Part of a small language model's weights: 8.26M parameters, RMSNorm before each block.
MLP neurons of a small language model. Each row is named by its layer, matrix (gate and up: input weights) and neuron, and shows model dimensions 16-143. Each number is 500 + 50 x the weight over its row's rms, rounded and kept within 0 to 999. Numbers have three digits each. A neuron's up and down rows have the sign that makes its largest values positive.
After each neuron's rows, "fires on" lists the tokens most often at its 100 highest values on Wikipedia text that the model never trained on.

L4.gate741:495594467501519491510534504504586493464426482480427508465463442561452490565568561568463568491455533514465490437517496387514408449512491530561555531506549532500422525530554534437448504479467448554566444433513525426623518519532529460507527416450403521409459476529509459601451458554547528496507420408535550529523575456568492518519627486416507479468440550501510497548535522507535484528434
L4.up741:498493577513531494424541527458617448548507509465565549429569502527492585495556472536520451432502528493430481439445498371559521569462566513483537482462477503518467418419554586460469545482479559673483494492553461512499486590482583360465466474548422507464442404460639494503490521427516472467470458459530569453572546525486506440420430580522485472422455515480489525460620434497511548536470
fires on: ",", " and", " &", "/"

L4.gate318:484509523552532505621510481529418515544519554423520458572418502486573546509533540587485576468546487586479489466531440448493488437487559479476456471478443467518487523537541532542476415553585500563528555580608471476559464453493524548611484515498475462548482512483560439543588518524435464499453575517507483521514532513598498533526498379504455569478430570475466584521471419482501462436556
L4.up318:443507519507428566482438494502510451522454490514483502518474446481525413522465433497443482599475571552437458509548535456475449525479550594383488444429581470462561507532511476450469540549552432601621523556486458468552586458489484545614504507529442553513491500474561491446505526482527552406508497455623489589531593549587500474480478483529506434549434539553461539480570467475425408487541
fires on: " occ", " while", " where", " some", " among", " o"

L4.gate676:444475553426474530454556416495539451559512574450508566560591538433504525528467465488486451580511497522415557484495577429459558455500556491465471441547562502518449459529448476474381550499545564456523565565507551553559552493484519498507541477488594558424541519521587521527568459505424499511490435518526600510532574483434531515540496448470553477531443406449488535504497509498583421454442
L4.up676:476472513478477528418476557477534471583510588547533516576539509531474541535505413523524487476528542459531482454455545530435451403422598440462539556508521456605518532529497459452517491558435517465451551554515401525587441409374455538564513407592595561458532516553556440435522498440448517489574480535493485537476563582465462459425565534509538434518501498550559493450483504541469365484450
fires on: ",", "),", " is", " was", " –", ":"

L4.gate473:503506588490464470531491525505559487503436532421418498493588528529566474502627475471407526531408452450487510488528566510563472502494536426519479513494558493441530432497507568544531552514505514395338589522589470416476521528500553542417575402539522441491512522480536542530560467533456531493567518500467462434560461482500500559521599566442472551522415513486573569456474486542476410442532
L4.up473:488490605466446416402437480499478524570501484460458521410463605617422481523515538501539575418485570387493537505479525557496519469483545507469497467414502450522601501438551526485460451515488527491419479558516527551397470484415447488565541555558490511420513517487463562476514583567565401518507464578522483484583500461446479497551473454578539568507388531474484502562556434540419560531513
fires on: "-", "ar", "en", "\n", "ri"

L4.gate41:485484539566545418543514560544484480495435597444573465523506485562407557519450566520506475512494477386462457519494452553456535505560439472397461469433525480385479461629492478416553586491511425618478474423496567556607495474515520388458538491476484449480563546549494542574525564399429452505524497459512538540555546527519483430492590521482509498497499492484444466543460503618436548458404
L4.up41:479519479478486428503530529571527473520497539471483439536498508476519461521459603423417412498518452479555448387493459530548512462527509525467384453527506406475427530610527586532480431564490424508453532395476461551440530498487542415441488574559559477551575450400440623541527668506429417576492474448547507508500517475525419481471500471466522503549459500499487393524465521577498545505485
fires on: "ian", "reek", "ish", "b", "rian", "ass"

L4.gate466:463492635487434483504566584496542576549452454476544537537468589587406548453635551515449554528520490413433480556541385431545565468489522516480491537508522548437498480536570579487408607477485471523577447466516500508503355394406469570476446521459550505451508556481568471552455411497488614540503538518488517578599475452504452483480495425434503587437463548443511518500510522487506419414530
L4.up466:570440473483523496522524434510433588437481436449413482585500523572539548459454418368553506477485395489499442467481518404489392422507606512454536537441503471513454459504509525501454555568465464578470508456462495425513414432479469525584417443530539454505585558521578495502507463525414456520489469534479509496486434429431481444546429509528415570467449468466436507476403536533497419521578
fires on: ".", "h", " p", "’", "'", " P"

L4.gate657:481522452408502589464554558564492518483553480520506514531414471452462544465560553478555484499575521480492471481483438486472425601504499455511446495521488525474427577466562512563476519451480476419606645642468430379449482524406596418511539521410589515482433497521542571497541524494434468500515515530461594494482481549530537501590664519469478525516592440522535489530489415471503486405425
L4.up657:497537455471481510513586506520533528420440510497463410570437536509466397466439512502546506542527477520440400495444441516580502529510536539600421519409532492432479505465594414624450518473495577509497468452525373564523481578582496359606452458453515504419475430466495512411497494483583567521536414474549533451517487475517561546528513547472500487522531520504479433495560419409449561522406
fires on: "th", "st", "nd", "rd"

L4.gate137:477485483462427511462503487457586475436472478450491420464512500450419423441497574430435470469452470549517593521481504461400518465484421522359515540451512503487483455499527514407472469507450508516475530556488554466422570494541537459424501449476510553507481518534481470459534607514435460529539610451493600481481483571492634566436499483531513508527553425577518458528549508541475517515550
L4.up137:509533609550502475497517500516563510607495602427414539492470517568537553490578477510522469581515547590440561432478556481523488449500587483597544464547511382534572509479469487518453504458418510546557455558422504535520533431448480513581515532505451502565439449543479540422510478476507565460531552541551517493480502449432494552539529556520481465518535542442504445436527567490509492472490
fires on: " ", " elect", "ch", "ron", " v"

L4.gate198:540496474464453513480479476592478449487523502521478451479459473518472546437576477457537507566461586531487548498496525541432520506447504566497485511514547477450469495493510475439523478474496493482496448433561512445404579611565516500534532453456468486485527486565555581554535518527514425540620474431453515473499388494588497456443563508513574534425532488638490593509440445526565466558436
L4.up198:477593478551561496487522436527463495480498577421551548497449512464581538573424535439442492395481474558475536457465526572560442482535464551496528411525499427357435520473467482549500511547554532454570455479491545606490605342494425525533508446462522513422501495525471447529375509483468541625496460471513472445445540554426447510476532486546385473437524469467491533538594553525494525556373
fires on: " "

L4.gate176:561512498460536409553506553599411500468539489440453542485488530488548496487535525533436538568589511436541501514436470529585441501562384563478428424572448466524545436484502518519477516503519449508533499462532522512493480567481507567532397553521421569505544501606470521482489587483517567546500410504425476539403537577535555494485463488497514515476619496526523517495603599484398491461474
L4.up176:408430436464532577592506553560504534500446494460485479502556467517612539525532480469462474400486500457470421446441552509469435464541528566587448489445507485522580373493509506497423512464428469464584505534580478410529502506595614534497437486534431511529365513477488572530458533504546490530544462522465489497448536555495520539458532506446526572486489480523504589433563506572545518466436
fires on: "y", "om", "ister", "en", "ind", "ir"

L4.gate577:581466571469551499485454537505484485583568548445527545521554561466521500474518444548538540453494535501497531487496503464482555538496462469389497461582596510510451521535400463429525469544478580517545487474498504436494426586456471477516440523488546508457503542548453513549555383487415462536489447436486510490529598420540521473453518540518535586472415488412454511453429535498482555578504
L4.up577:428493565492464538450513400425470519429598493523505527536476512389526523508477522539447394600443455513509460493542458483467506494520606442507544464474513460379473513501512522486537418433528472573529537388533515499451505432488457489503443446658565513449537568470537574517449597543463419541572495522528510456499551450427441536543596508528523450418466445478469569503554397509550547514518
fires on: ",", " and", " to"

L4.gate214:514457505457594459565550412560515427406497479522525511520527592503520480546559414468454544504420577524495495443488450517457583498547463501400477504481491494464430522566468562430480524456446488476497522417538595513444431370541514522561444424406331536423496508575496497629497507522534488575462453557459511475451542535442491464568489403500535562436610524450459539477450432539489514479491
L4.up214:481520479531514511455502548580561549498499446505448553488536479512528611562458404568489525514439505496514468575473472458506565456508473474513455506529547501514552469500553463510516482630510586436440417542543575523527418463444526477505557493549515501581482518502539477554412619602553418512609548516424518495556526508456496451535438552508544462423416472542496395505469479554424499491614
fires on: "."

L4.gate324:560493528500518440507484480456499529535585464459497507495491480567510440508444494529402482519445461541504425560534531469442510460586523504410592442501400545401490476465504542552499558488443484493519498506515455580526523486508470442494475437549550561492569575519459582405507485508414517415468501539475522568545480538415538516515533491508437505503463455421463542479475487506558412418530
L4.up324:517479537556465546442521472404463503586450463470523463412479440558499496564564450509553436527584523494475510558466397518548459555408387482466548390502462437475503530509529572452551550545506465473517695428471408520526445469474520455437485445479608551507563458462449480433459537503560424494594493503537470498476523553497484549452598534445533469572510528600554473469475408456491476491462
fires on: "9", "8", " United", "k", "0"

L4.gate311:512520419561423510549486483428445558543575515588402504495524591521420485510551519517539482545555435479566471469529397507510467475554579569522495566461531492489497475466472486538392542477497536441554566430430554531525539523533485506557436520516492530435457459516456495547592462581536496449485476575552569458452479490404412549542522556415515485479482560508506478548515535459529529561439
L4.up311:535452578499492549448470556554501538471496460616471503554437541435491521480576571504562418557492564494577447572543522484502585474497469456498512502583444502428437513427456426449543512562464497502425564599465409518547628421477444469511574600427469481506454553507459514513521500450438540530484554492537558522408581436485506379478475520516574503483571563497555480501548491474447565418496
fires on: "in", "id", "on", "re", "u"

L4.gate1:534557540463397499495508470468443578449505484559514561483508483464455522590481407543531510590500517499522487437521516491487579350538406507558577503549543525475470467558451474410464460587519536520496463503507563394522515499499535477528427476470509530394533581470533415428514493524439473531443534478438510519465475462490511538507440541436506529489552521428449492441473547478421633493535
L4.up1:528583522476522597529475546446424465590556504448456504477531467550448506558535580503550510456537490541569455565538462510517519419566511521504515402633511548458487478422531550482501492493515503474461482592565540473593391528440412462560493563493503574481413500430483480419604628517441517576494513461599515494542503484531541481535462514525495455495460525451507449539594514485525551455508
fires on: "id", "ad", "on", "med", " Jan"

L4.gate246:459449560482496549505489447429488465478549444521504516446529486476502484409534469575600480524484427429541488498434486543525474465498448482513511423427489488465473499561486575550500460384484435486498358446532549494587503542571465511495551547488449446462552555436516425596490596453406442561529536453492549485534547533476582508473558487450573504434551545446488607575513564466384420618522
L4.up246:420465559473564555579547542452583599475503493501524462473541452467521555572501462523524460521515411475469528471500465503424496481559510415550462528508466619501427530505494467544554438480400485511478504419451513485522589594506443475494508558515461525460495544498536645534515477490487503399451626472509463534532513587536447577475493554508516595498518509544544629546516458541409535537480
fires on: ",", "ot", "ic", " and", "ology"

L4.gate72:504464510580456484478527523505507410554465472477516534525477485415463531521526432492474503442473575549528569545650406516593468563428602502449481518472516470545418461556529511542513525554539503578583490616487504415489451430487610579580506523462494476448537591490456528495622424529480468471517427477520541564537446585416567454539499438494538461576524567557581447590467454493542458432513
L4.up72:435499494483507461540419513536467546435533520521517471588518515455436445614458528428491531424526527420366457431452542513493453516451548542400516446447462505528493429494478528446545609513465447408470489587532511521567467453551486525511459534613517395562539527517524445436524535542483512573472525498530420557565512517397500529475568558465501512595546514403578480532462488444524583572456
fires on: "ed", "ing", " with", " known", " such", "as"

L4.gate545:418385558602486501569517493540440478498569458506513593577538536456439418519494484464465524478453525549453441428562506485466478520531445511482490520420564468465374468470420584430533513503466507367510486525465535467422502510516507527456434552508504447518517453519569565516629579535612524566470466582475488371423504403476419557562537535550453495480553486507496478518521549466393548604424
L4.up545:472582385528470534501422506592433560593485467565534491500520460483496454468480524490471525547431479485511478488493460431462499464541452531448535558545443505544491493542469526526519508643547520489577557453402543505528483470479534422539473549473537405538595541511487454484548431491502569475483534542566524555406430477469525484440481498559411515502428474513583416601581615528452462534527
fires on: " |", " (", " −", "inc", " "

L4.gate512:476599412428380506441507569581452464597448509389552484478403409423536481513485482547487551420557558570527446421536438476544437489573599489430526482512511448480423535464526562488464445568500508508468519477460476484454480499471486588425542458519562457514485545466502482518598499482587512586545475446523455503493379534505477492437569535494580499540551552498467548531522460464452534503499
L4.up512:493471547468432566430441477534479466588576505425509481531554512524582558603469431468485487598390460542472624498523466502465439574401447471421441438408580477468538505464428572489482571556564493537450540457493509503552527509509552582649558461427521503491419485510449480570467536546513485529504414414496500571527450478561479538575461532594509402435613573551529616400506540463458489559488
fires on: " to", "-", "'"

L4.gate503:586605510498497522495488670539462478576529509516483502421618498531492440552509460447516462520396520452479445536440510445471493569533465488452487610479503418463423512512498507429466552578480470517473537535491525463489514476544376562452572525529539435569521463512604533546519521447470523511413618489525560511512441454500487430450542391550435492484447548532502543500482412549527473527620
L4.up503:455566544561448493510392478512531453412490497491460528592450482432490518485471583486486457482493425491493490572498482418439442527568521525495455567518594516538475369463498486447475519422494469440448505490502583497422437470495468465479588516497456413495516479475551481601537514457590363531478498490440546575585410502459538509600590476502545469509520569548517462495416519386506431471412
fires on: ".", " well", "an", "ous", "o"

L4.gate580:532590619484423430513583491536479459524597463525460587517552466446422459531561472545563409564418417527503444555562522528492495534463439495564482457441504517591513468521523439550530437465436521408481439432514536549446445486513483499515524497535570533574471466576549535489433478517399437486578476502512431476451468512448386474559547535437474462371560556520511514554583500512465593429542
L4.up580:513559595485458486521481507498462412553511489581445486535607565480557480483521460511568447569505467440457480494580610467528513505557448578443462537490525519513482585474534604540502516487499469448478454461458559517471430452561512440505507484524534499523384568475528447552419512505373496528538526528470469478495459420448420522500543483482562488414415565540507456524541406500440503503615
fires on: " Dev", "ev", " influ", "ural", "ro", " po"

L4.gate76:473561472573485474515530427483448413524509558441484502467528624543542539523546464430495616490363495457499485544491478463501441493546484489445439530509498502530504455484484590477598534485520456597432507540431477454457538461514448499489526533521555513485392419545559498526648482527492518470456521480438494524597458528517429553571524582497464533494432601600489659442481508483488473500546
L4.up76:465533515478428432513428514557554444548403426509472405513519532540423525482506478446432514473376535517544423394440534482458509474417521468521533496462506452552491549527394547541578525447528518512415570483472388422545495491537450583524568468462546464461433509539517497541579439524571565511526543500555437514542461410591509601521491550496520553494491528570411524571513500586447438536505
fires on: "\n"

L4.gate719:469564428490553478541445513466441520525583542515550551488547513567546507565557504486472539456464417444543479485572495510521441482508451511491493582519411532417560643548480424562432505552508579443593517565503546569529432595461461569492470510543446561543427505520492455474495501524499456596524495579467530533566505509554518501438425568501518570562441526511515503498561510490446514476500
L4.up719:345486568503489540440547557483470498570470539573528498573560497455489570538522475471422418554418562495572396540496462428493413519424509458466439519441553412515506529429523491517575539507477549451483449448493490564553493475544519418534547434551521467545528525441471505522492481453449551483509452429431560455475463454500527544523553460579558530459583499528531551452527475497491541498522
fires on: "-", " ro", "le"

L4.gate109:557499490486592424515425598546517516561522560511575490508509481415479492528541449476544478531480534476480515513540479512425541579568436501463600533473490501507538586396426632599509440485481581455467465485545552556503486541560505482460529484455593488436437502465542464511475523523536531589592486519499512488482435532584490575346557495473495386512421502407464481563567556441465567514496
L4.up109:511442473557393382499428496486529502479481540542533497502520489462563462452429456552445520454437493565552525514557527621382495433515523434492477435596484497425556419556574499501461535544523508512487409425507562597509515557595479510534527481564576475428449569452536421567391558492476546614497508515490546556506436551478463576475441586412477591452470566561526540480491600484483413422463
fires on: "ur", " un", "er", "ual", "ant", "é"

L4.gate613:423420535495514563532460562475458527496537574458499434505492468442528465563486498588512407542478445502510467438414501551454427426542597499484464486484573453520500453535543484423537469569556516532547435591425481568494473517443491510497403527497521504374564506442546439523483546521544525409487487538576560519455535585539526605368603546426567465521454547448466472502602542489439615517460
L4.up613:501567533526520467473479469568509426498586542518464485566411485468507523578464487520473540472515485487454525486476434455427495476462546455606574455429499546537463453515511469474523543561558487456489496501474424438540466516580486561481501394531415493374485469486497411566538455493417431483509428428498484453468472511494551477543502514572576494501533468456491455365617556441504528556471
fires on: ":", "ed", " to", "ing", "ited", " of"

L4.gate630:532490509563506500501525498500568448557494520458495463496498465494502453498506524611550484501499443495459515530458522493517509656631474579374510541507506590616517526477492497508387518435492516530555458568461540513523456586472573479398515501574534526562493475526391527445497437460537472577424479387545484594512565494509517492451477478529448541458553534439423496578536543515498503525541
L4.up630:477516552554479478444501546484497504473503556534587547505513538532530490457522530598587494548516418513464421553545483527480480598457492603412420556476432559546456485529515477539502568463543486469440479514450464530487529463529528506553569476477597421500585420467475476514423537532546479653455492617496474618470493431510460496529456452547404550429549505558465505553479416499444496577522
fires on: ",", " and", "d", "c", "ed", "n"

L4.gate549:534542543449480538464591544610540451402502533487484583533599521547493571528503497507463541468508471492521469445510456423575568483528501500477538485480475523566505563382520455508521505630474471555521457525499543472484442465521466455474618510502425526490519534574473399587542451495426423507537532506511464528449613483518568526481483523404478559474503560534528473487504520547446458552445
L4.up549:493551538613479475490497425531525456448432603518444544526565518519423531552552479478486400575462561485478397483525427441578543453503520531526566462577571512447492583498543536500543465433409486640475446478497527509490553500568430453451510513478455502493493511439562487472530413510522531502497501596579412472524510483580520543493543502370504447532361518492418509413564434515574476505500
fires on: "\n", ",", "),", " and", ";"

L4.gate228:535498620467505517454537418538481497478465563505444423560432528493510549524526468392432512557571415509496501496484518445488585490495583550539573438444548380426525514594470504415396509578425563498548540564488533523528498438600573560473430498612455548449459520474488433555474542510555539474527560558530487514496451563479517416507459497452505558525528565467523512561450540512525467512492
L4.up228:526463483462557451534445469551454456446561439488429490554549516477598512537554502454457494545456399494489458538472472589554595545434577487488583479516477443571438541415606573409546540525597613546546519500539563587458544513488485523468546504495476480466453513385423456511480500475506557444584523507508460521483500527529555375527450466556552494458539467458434536563496504470492538467473
fires on: ".", ").", " while"

L4.gate392:516473545452349500445479548534500530534565471493556431453517498403508430554535544564534486492562501494501537493514515504507509491562467445548439562488521490500448466564572559475457475584408479464483525540435517525466525540526498602432526494472492576403426547491534431482471567429476480422502417422433530493501504561469538464519513505413464615556523605495507453483487393414560388380522
L4.up392:452450430421553469572444486557436511493509502507506462550472546507582425456573452469505484550541454551538489504338426451482491453530432590600451492453507599558396394463482523511524454465475494492486435505410531626603469495509443445437484538572510445469589536425415586489435463438418494499497541592447453497486458463442441561577443455475500453497566504434532400468526550477582605493470
fires on: "ed", "ing", "ating", "ated"

L4.gate206:429476503534500526447446476547579476556646536418497466583548471434421596506463517498440553485538552541491452421501428562438508513429522496500506599509517487546546465501508497625506576496520566544473455489464571441577535608430485547526559579464496480407476588552449540577516475483493520548488534435522469409521549499437478576625503489485435546482560482569480575579513502403520500492489
L4.up206:448477476588416505499474521522509491522412513504516537487528408513481474496495503607441483568541540520521545479500550566455475366415519536483531429493427469522503496573492436552446587525570571412504523504425517590469567510415534532532575526477430455494566517484511509545477478557494603395447489564363402471563454530446537513535436632467524544505463459491609542495559514519562463541521
fires on: "|", " |"

L4.gate447:441480539407453490497519538503413422529543554604411435542425450485514541592468467548396524514510479510457498457490490550516570528439561550509380583528514416504534508426555542581483513484477489460534461472481547470464566450414447487418480487588474562423517476462670468478453562509472611385475514486414491530526425467580511482486499450524482518540429442527366474509559476631535503505531
L4.up447:577468483580444570467508500577439458452488539504489627522490419419559563437417543484484465587438433531542572529455448529451508538455465518454455547520477438583558481518445432485495386472506515431563517408514445526471524395448476518512514423517361480491426475522531462564584533567577533445511561480533573509420559519502473538490519558453503433496543527517539507478482472468511520516471
fires on: ".", " US", "th", "a", "an", " American"

L4.gate702:559428484516579486372498459449440454445508510470561572480553508486593551511544487523474479534526482485505476413547550516549500491529476563529542540548499534514408482577390520484596493546421512498535455533485530409436395562527516523478507419520438461509509459504558449501575464407444500552394558466488484508571525537475558491453562535513475488441515645540378457456433444547511453473605
L4.up702:439480546497453476484489557549550563544524484529460593506522506489464472476469539502532460504385506499465589453499502445488524494483560454470524479539477519471519419537433447509452442495471534413456453441435624548565553448505521393451550501540571444522493504498536489510515465472549523513538539563456532566477501585382480527606586521525463570490451502437552562534485536409492537478487
fires on: " ro", " ab", "ap", "ac"

L4.gate377:457504506478514556588530526506481481572537607503430482613571483541411563501591627412541426520445461537492470550523517364546503422551530458449496572535505481528537556433563565560558516483442571505551486492621461446572479498506526462472533450554377456449522546501589446430570468545503470444547466414493490533565500384505507609475532513535538472474477468484425453529565601514542413535485
L4.up377:520531524477471475459484497456530477444400609516585472572454574541472486459431484524439500434477464465427423468459445569499419410481532500470441519554533438494510519432563521481486481529473503556594443525453472501487510506449561588484470524489516503445554654524558406368472543583497495444551579488416520507480495486498446515565609492599502531444520519485542528627568529456542479493446
fires on: " ", " and", "u", "ua", "/", "at"

L4.gate775:569450438485494564475607506523452597460463376550535536533478442493506453563578486524535501561430471465511472557452452496569451554497520479422456509580417480424505495445485597525449583505458617518521574552524532413513465451544549520548473537543489546483520542501601523487558455546508480475484573468434594541594486545528444553597515439525506582533521477461537543555434480483537561510553
L4.up775:532522458493547536560435564602492573446453517489468412524433469485503509620537417429490441543547617562490492552457566523505542446466516474543592518551463519532411494510561489459474518431491526512428602481518522516417597498514495553485475436455482561558443462614471462450507496483604565426634560617550451496489493499495529479447512458546529395476495405560419515507454387515502513480540
fires on: ".", " that", "om", " which", "\""

L4.gate127:545466551451557443501481424529600464542559545487543505470565516543535500401541583525526517449504501642378541497439494462450505476572502489553495470488415460492521466361509536504539585458606472574482461557542478525567446531620496499418554520463577522554518448562484467513461547482506463443507554420426546481467565455447526548514462577467477537481458495461540474579516493564445502463519
L4.up127:443446520473519542454478505516513478422496494546529479450498505477457559488595478489513441452437409518452556476489512544433418447406446531469486478582480599519620446479466486492491515460478466483376444358469451554532579445487515455535557489485555499460558429501528515583500564494536429498489526440484500539556557522510481480417532474417438570436566429578537524516482488489439548519482
fires on: ",", "-"

L4.gate74:560531529497464452486542504525395545507542527520504437568441455558609506561547536549522433500428513496434528475549461518615502517461450495424555451474521458429430524561538489433501586467489462447547558443474519504540483483507518474486498324531544586463557562546499484563551445577492476522442506443606497516426492473528511512494449406602502533496614454476600490536502449522403488513442
L4.up74:473456569484478463493424480523576511498551501473562530453441440502467479396586478550539473534486525543474520404436605442485471529517424489532567502509553558469527485530529464472454569620546391441481431477445594501490424428415468590462515517506559529643545574512386472519420516491540575524534487528545564447503513545503497473571503488597447496523517527506532491541452453410448541599512
fires on: ",", " in"

L4.gate768:419526525503556487558534519494421546525537457413570455499479530530409407451597580519530509508443489548551487472452534483448528515519486454533465487542433493515589506368528530555566532646460489395536496549500438583530505572481419474509541508570524539466511507513481467527563584540505487524404514488464443531576595502493410542434466611524455506527481504503440558438466529473476417579538
L4.up768:544507527469525489484480463440396438412516471423590396510517510536468556559549490504506490497552483522469514458503507517526489545487529499512430409391530541546582505464520510564481466496452424461613576407509503558522502506479453504526543499506484544528560416426473393570586599580529503507422504539445578501472425449490516489522482520466464402513480506464531490448452457531583376577508
fires on: "5", "9", "0", "ver", "vers", " had"

L4.gate801:532510524605485421516535540564518468622568475459594437510469417515492571560501532479400455456602524560605507467594474515519484453463468450541495484545497472499527461546553485621467468532526479482522510418477521534476547538475489498446509534467434571595460506607513469528551463507493451518470484590522391448512439442501500656610572564507453563447502507565520533495508449584424539501445
L4.up801:477483495497552479458487467585471478443491511451562541466451563468509519518457523506508508449536522454521484502445589460450465494513536509481434509504556531521477560499431496466455526532505510450540540513449505445596550516477532558415511451450509472450589476512467455553555509507461531491561530473479474482451498552509426436508505465425541481498517527412467418613521509456539438549525
fires on: " |", " "

L4.gate354:496443530617473481485477550490531536448466555563533525513499575498596437538439470476430419543537600533499539518498454435480487485513512393461455462573379594474544539550545474505501482575509519459529513447513578516494453438480479442541482428492595511412514446537592583471439436522466542509388467512473481424501405519493522523511571535468421481468503466507507517510481430507486628490439
L4.up354:407458459540532500529490387561531488466465436549568418591497563442563550450577526543477485513585543576487436481495442435482453381501508518429498463534462497466417505510479606457441516456419447409467537502467433518428470503456465452493518495486571431515576479543568528551530450505481586459575492495466462488549450599559574442609465547469535485441409514537532569489480464591487537522535
fires on: " in", "st", "th", "art", "op", ","

L4.gate722:410498491615417523526491549527396453596459549443461394473438449522555491541493536535485527486532580509424538572460504480516451549505517524516466497436511545447552425619453439400529506544520585497496550535461534491499537484470498516595461473546464473454584501524524578486422510567389497435451490548485516479497500472520554488519537612548464513466563542432548538621612544531441472526520
L4.up722:473484454507456504522505462467536466485535544450470496443522458559528510391577318585416510466589546560400562455496563413424502421557495515527506531634502464469535462474526448432482497539392571541525556402454407440492513522570484515531509527572504582549554518515440533563485558540485517558497502444494451484384460434581454543466524530416493472579479487481501498525559549492543531531507
fires on: ","

L4.gate410:502482450584496529455544545485493412488431570535534497495483516463531518521490528445489394554586517540501549480473602436511504500464508582548464448530448501466477479433567468527567468576510484508542492607433316479474534500523543463438512554498485552603480515504535576548501577546400572451442679470555570463507441485495502519467586554492528466477448475488415506507527582457478529456535
L4.up410:514488524482534466505469458512528523554502518581601531535509451522519573471623541434577553517465505444528402512545510495488591443553437549519415491479484559516525555604552416412463481450538552485477414502488468453468581476600545474336596599475531453441452527492441471575571524358489421523535558544589469542467573478501418517541517484393514547472521444541499500543500526501482524413385
fires on: "1", "8", "ail", "ang", " "

L4.gate362:468530528457486443519443515559520476505535486554532379588518485457516537418583483490549520465487473519463487508490512564499524458544544454468447517486456488458372495478490498514516637542502453523475555486477461515533444497454469485608518497449493528471596548463510530520493495463435521370476455545503541507607578516617519532551482468471609508591504474455551516544520583424546488511425
L4.up362:612467450441493415558511396479541554536421495550469458499460481434496533571458479451510586535537516489490531463441561508476548457583501484506517504469543500497509555504483563441421529571478415517487471469541433406559494501547506517577477542372512539528452616562523463487464451536452461481405420465518528480636558616542483495526505459465525627553491545534510524526542515404522504476456
fires on: "h", "om", "ing", "H", "'", "oll"

L4.gate326:526456600437481455591435501573545526545568500493431546542428506589524488474560510402473430476574542531557529460494478511477503496521397497570574539474526448576382509475448524478422515477449407515483577479527504463461544531567434519442427489486590501435507442401482627568495486512471486484534480540502489536453586479545512467548457543397562550478545572466572430355501467546446540516571
L4.up326:459484496469456436476514553505472453451382499491440531524543473427405446490548586511542377469459475489442423430370404465555467569446559488505557512474523419534530401463472486517466469507523503488442439553603497442507594538508543492473544544542506453416518542512467489385392579536496546530542552454500484491524516531505477482501460491484486491476524539426473470468505442423507565454476
fires on: " also", "ly", "ically", " often", "ently", " then"

L4.gate566:518449423430613466556363469429548555557520496409542513440456520490574428456488559522444558435514499531541493536513559456412516496562495427492393462522458490543447472557443523456546481450569449529418490386551522537586520484544418447540442472456488511442516471518530528602481444581485535540453544491512584518511527499529474466519560494526466518534464534496471535510496525425548475502524
L4.up566:474495426429517426555428527490535426465549565429482484508431559545495507454516563472510508473506477474535468527454504538522533536472487425559459355501511576492495597519390617410559434474579451523411485404545484448561459530446434435494484438419548499494532458494477539530467419545487537503477521437534458473509525477466550485530545514513528521586506550473476573551554482435570519496531
fires on: "'", ",", "ph"

L4.gate517:503503448452503434518434459441444503480523470404504449483473505530493523518587514426566507515463510547346506434485431495501530603511507495525488544612559488541466428572578549453546517573538664465505572450485540587458521557413454529530532526573502451547464524476502491530576596493504633445547444587387553554474518528449445512424470541568593514525539520525530520453508526484503545480443
L4.up517:451505465568509397483509452484413442467552502546547546519560490478469519458475437474543411534540541535420566577455471571464533656408499416521498591543400466495475548516527488456575558467513513454469519400525545576398565435448493400516464538530621487486521569561446459514493542452508560493440440454434475455517510565521501477545520483572488431453455475505500540511475453629519570491574
fires on: ",", " =", "==="